From a checkpoint of a small transformer trained on Wikipedia.
Size: 8 layers, width 384, MLP 1536 tanh GELU, vocabulary 2048.
Architecture: LayerNorm before each block, capped logits.
MLP neurons of a small language model. Each row is named by its layer, matrix (up: input weights) and neuron, and shows model dimensions 64-127. Each number is 50 + 12 x the weight over its row's rms, rounded and kept within 0 to 99.
After each neuron's rows, "fires after" lists the tokens most often just before its 100 highest values on Wikipedia text that the model never trained on.

L5.up251:43 58 64 60 62 61 64 60 44 58 73 35 62 51 31 57 39 44 74 53 41 84 57 58 49 38 65 65 50 52 45 48 48 39 36 64 59 60 54 34 28 46 53 65 34 54 46 53 63 68 64 65 48 65 36 52 56 66 53 48 48 48 50 38
fires after: "n", " N", "un", "u", " or", " "

L5.up544:48 53 51 45 45 53 28 60 50 50 75 55 62 62 54 41 42 47 61 60 55 61 54 73 49 53 41 50 65 36 58 56 31 51 41 64 54 53 47 56 58 53 58 19 44 28 52 51 41 37 51 50 60 60 57 26 57 59 47 58 51 52 55 82
fires after: "s", "us", "as", "ver", "va"

L5.up289:62 63 47 45 58 42 36 73 49 72 58 57 42 53 51 53 53 44 51 70 62 59 37 51 62 50 43 51 45 48 53 52 40 46 54 59 39 46 40 51 42 36 63 44 61 43 46 81 43 54 58 39 44 57 68 75 54 50 51 53 54 43 47 47
fires after: " se", " w", " Se", " Le"

L5.up563:58 40 35 52 42 55 47 51 48 59 67 48 38 51 52 28 55 60 51 52 43 39 31 67 39 50 43 40 48 47 84 53 53 45 71 30 59 44 23 43 55 58 54 75 61 52 41 49 43 72 48 45 46 40 46 49 59 55 61 48 35 60 79 36
fires after: "s", "ri", "x", "cu", " Me", " Ro"

L5.up1035:26 57 35 54 36 55 41 40 41 69 57 47 49 61 65 47 60 59 26 41 66 44 48 52 39 46 62 46 40 37 70 52 51 49 40 36 71 55 55 40 62 46 68 66 62 63 50 51 60 46 45 53 53 57 45 44 50 40 45 42 39 66 75 62
fires after: "bu", " gr", " ma", "lo", " |", " Bu"

L5.up757:65 60 58 76 52 72 61 51 49 47 50 40 47 47 62 49 84 33 74 75 41 73 28 57 47 57 39 68 55 62 55 51 60 31 62 60 70 76 61 60 40 36 45 52 44 34 40 51 56 50 39 47 26 38 35 38 46 49 51 39 55 63 34 47
fires after: "te", " Bo", "e", " Te", " Be"

L5.up35:59 42 47 60 56 30 45 57 71 53 51 26 42 40 55 67 61 45 56 33 61 48 67 62 36 56 35 51 42 69 51 76 47 43 55 49 32 64 66 64 51 29 57 46 35 60 46 41 50 33 56 26 63 53 44 54 37 55 67 55 33 41 65 38
fires after: "or", "und", " count", "ff", "in", "and"

L5.up218:41 33 63 56 50 37 54 60 52 39 63 61 34 63 39 39 63 40 42 72 69 51 69 39 50 58 49 42 47 46 48 57 38 46 66 46 64 58 62 39 53 28 39 36 50 49 33 75 58 71 60 69 61 39 52 50 53 67 56 52 63 66 45 69
fires after: " ", "ra", " Val", " g", "al"

L5.up1231:65 45 58 56 51 38 68 53 65 43 59 66 26 52 32 34 42 39 64 64 67 43 53 42 52 56 61 49 39 46 37 57 64 52 50 62 51 33 55 54 53 51 62 39 63 51 45 53 47 38 53 46 72 59 25 54 69 45 47 26 47 55 55 30
fires after: "s", "lo", "o", " Po"

L5.up481:31 58 48 38 37 37 70 43 42 47 47 23 64 84 48 66 43 58 41 64 33 69 36 49 29 52 53 73 43 48 63 43 45 58 25 31 51 63 70 75 72 66 45 52 39 47 35 59 65 42 39 36 52 45 29 47 54 78 55 60 58 52 71 44
fires after: " |", "lo", "00"

L5.up683:57 50 31 37 15 40 38 63 64 41 43 43 46 73 51 53 37 76 29 38 60 51 73 64 39 59 51 64 38 34 42 69 53 42 53 47 53 62 19 65 17 41 58 55 46 64 56 51 31 55 44 50 47 68 59 64 56 69 46 45 51 40 43 50
fires after: " an", " An", "an", "s"

L5.up1033:69 35 53 50 42 50 39 59 19 52 30 40 36 60 52 54 34 44 66 45 44 41 55 54 37 37 62 54 45 51 68 50 24 51 48 63 28 49 33 54 57 57 61 58 50 46 35 63 46 69 31 57 59 58 52 46 67 65 58 53 33 67 45 42
fires after: "s", " S", " Ro"

L5.up1426:64 44 41 38 41 58 41 58 40 50 55 26 60 36 77 54 48 41 53 75 40 46 52 34 66 35 55 38 41 53 44 65 63 41 50 57 64 51 74 72 51 46 73 73 43 43 30 31 43 53 63 77 51 25 50 36 50 43 52 43 45 40 64 46
fires after: " de", "e", " De", "o"

L5.up16:55 48 52 33 56 44 63 55 44 49 49 23 40 60 51 52 39 63 49 59 66 49 55 55 67 70 55 45 43 47 53 61 48 59 50 40 42 66 46 61 63 58 42 26 58 56 40 59 43 56 35 66 26 53 43 42 45 47 63 63 65 56 42 41
fires after: " Ro", " po", " (", " Sea"

L5.up1446:58 62 44 51 45 55 54 38 75 55 68 57 54 49 41 28 92 62 33 66 64 54 56 33 63 35 51 36 40 54 46 50 41 61 42 42 29 46 56 47 44 37 54 65 55 37 36 64 53 56 29 42 60 45 58 51 64 63 40 26 60 56 50 57
fires after: "y", "hy", "g", "ph", "ma"

L5.up1217:62 54 42 29 60 45 60 40 36 45 61 50 62 38 53 62 55 69 55 46 48 55 60 57 29 50 57 49 57 69 47 46 36 58 48 37 38 52 57 36 60 57 51 70 54 56 28 59 47 28 38 22 77 67 54 64 58 41 45 56 40 45 38 28
fires after: "d", "av", " El", "lo", "tro", "v"

L5.up1289:58 57 37 56 55 43 36 59 68 40 56 59 45 58 66 45 76 38 62 61 44 34 41 48 49 45 64 53 42 52 57 62 58 47 32 34 54 39 72 47 52 57 81 42 39 60 41 69 34 52 68 49 49 47 44 29 75 57 51 50 53 55 55 52
fires after: " B", "b", " O", "f", " Bu", "u"

L5.up710:73 41 51 66 47 58 57 51 54 49 57 24 43 62 48 44 42 39 56 47 52 46 47 50 72 49 50 35 42 56 78 66 63 45 56 38 77 44 34 56 37 54 45 42 47 39 50 49 46 39 49 36 62 48 48 46 54 46 58 43 64 64 50 39
fires after: ".", "r", "ill", "k", "or", "ir"

L5.up1259:26 58 73 53 40 49 70 55 80 50 51 49 50 53 47 53 39 43 42 45 41 65 49 61 31 38 58 42 27 48 58 57 44 49 47 60 77 63 59 48 51 53 54 34 67 58 52 40 68 29 57 69 69 57 53 38 43 52 47 68 43 45 54 68
fires after: "k", "N", "Z", "B", "K", "t"

L5.up1458:51 51 44 71 47 43 64 49 26 42 51 26 52 45 41 54 27 44 42 42 33 64 35 55 53 62 47 54 49 57 40 57 68 44 55 47 42 44 36 57 57 60 56 40 48 52 24 69 88 55 26 54 47 47 63 61 58 72 65 75 68 52 52 27
fires after: " K", "r", "k", " G", "q"

L5.up634:76 29 65 73 46 53 66 56 69 37 66 57 34 47 57 51 58 39 54 62 58 50 35 45 38 54 58 51 41 69 43 60 50 44 47 60 43 41 66 55 51 50 68 58 55 62 42 76 58 40 72 39 50 49 62 44 43 68 37 63 59 59 30 41
fires after: "hy", "y", "ga", "al", "ter", "ome"

L5.up937:41 45 55 27 38 52 60 63 57 34 56 38 52 41 39 38 49 43 54 40 67 46 41 41 53 75 58 59 50 39 84 37 50 47 64 41 63 72 59 43 37 45 44 56 34 29 47 51 57 56 70 67 54 71 45 36 40 66 11 50 41 52 60 45
fires after: "O", "u", "un", "2", "ol"

L5.up1256:58 44 53 48 49 62 48 28 63 43 48 70 29 63 63 33 44 48 36 51 60 50 67 37 61 41 33 46 55 62 56 40 61 45 57 54 59 49 41 52 55 57 48 48 27 47 47 42 37 47 46 43 38 52 63 58 72 64 50 53 45 37 62 47
fires after: "an", "y", " German", "han", "ly", "z"

L5.up546:59 51 35 40 36 31 33 47 49 77 52 60 45 58 48 34 58 72 43 35 48 38 42 43 39 39 66 28 47 76 69 60 64 49 38 56 47 41 37 48 49 15 52 60 47 35 47 60 55 63 48 64 34 49 25 66 46 47 67 52 41 52 47 43
fires after: " C", " on", "C", " Cor", " January", "s"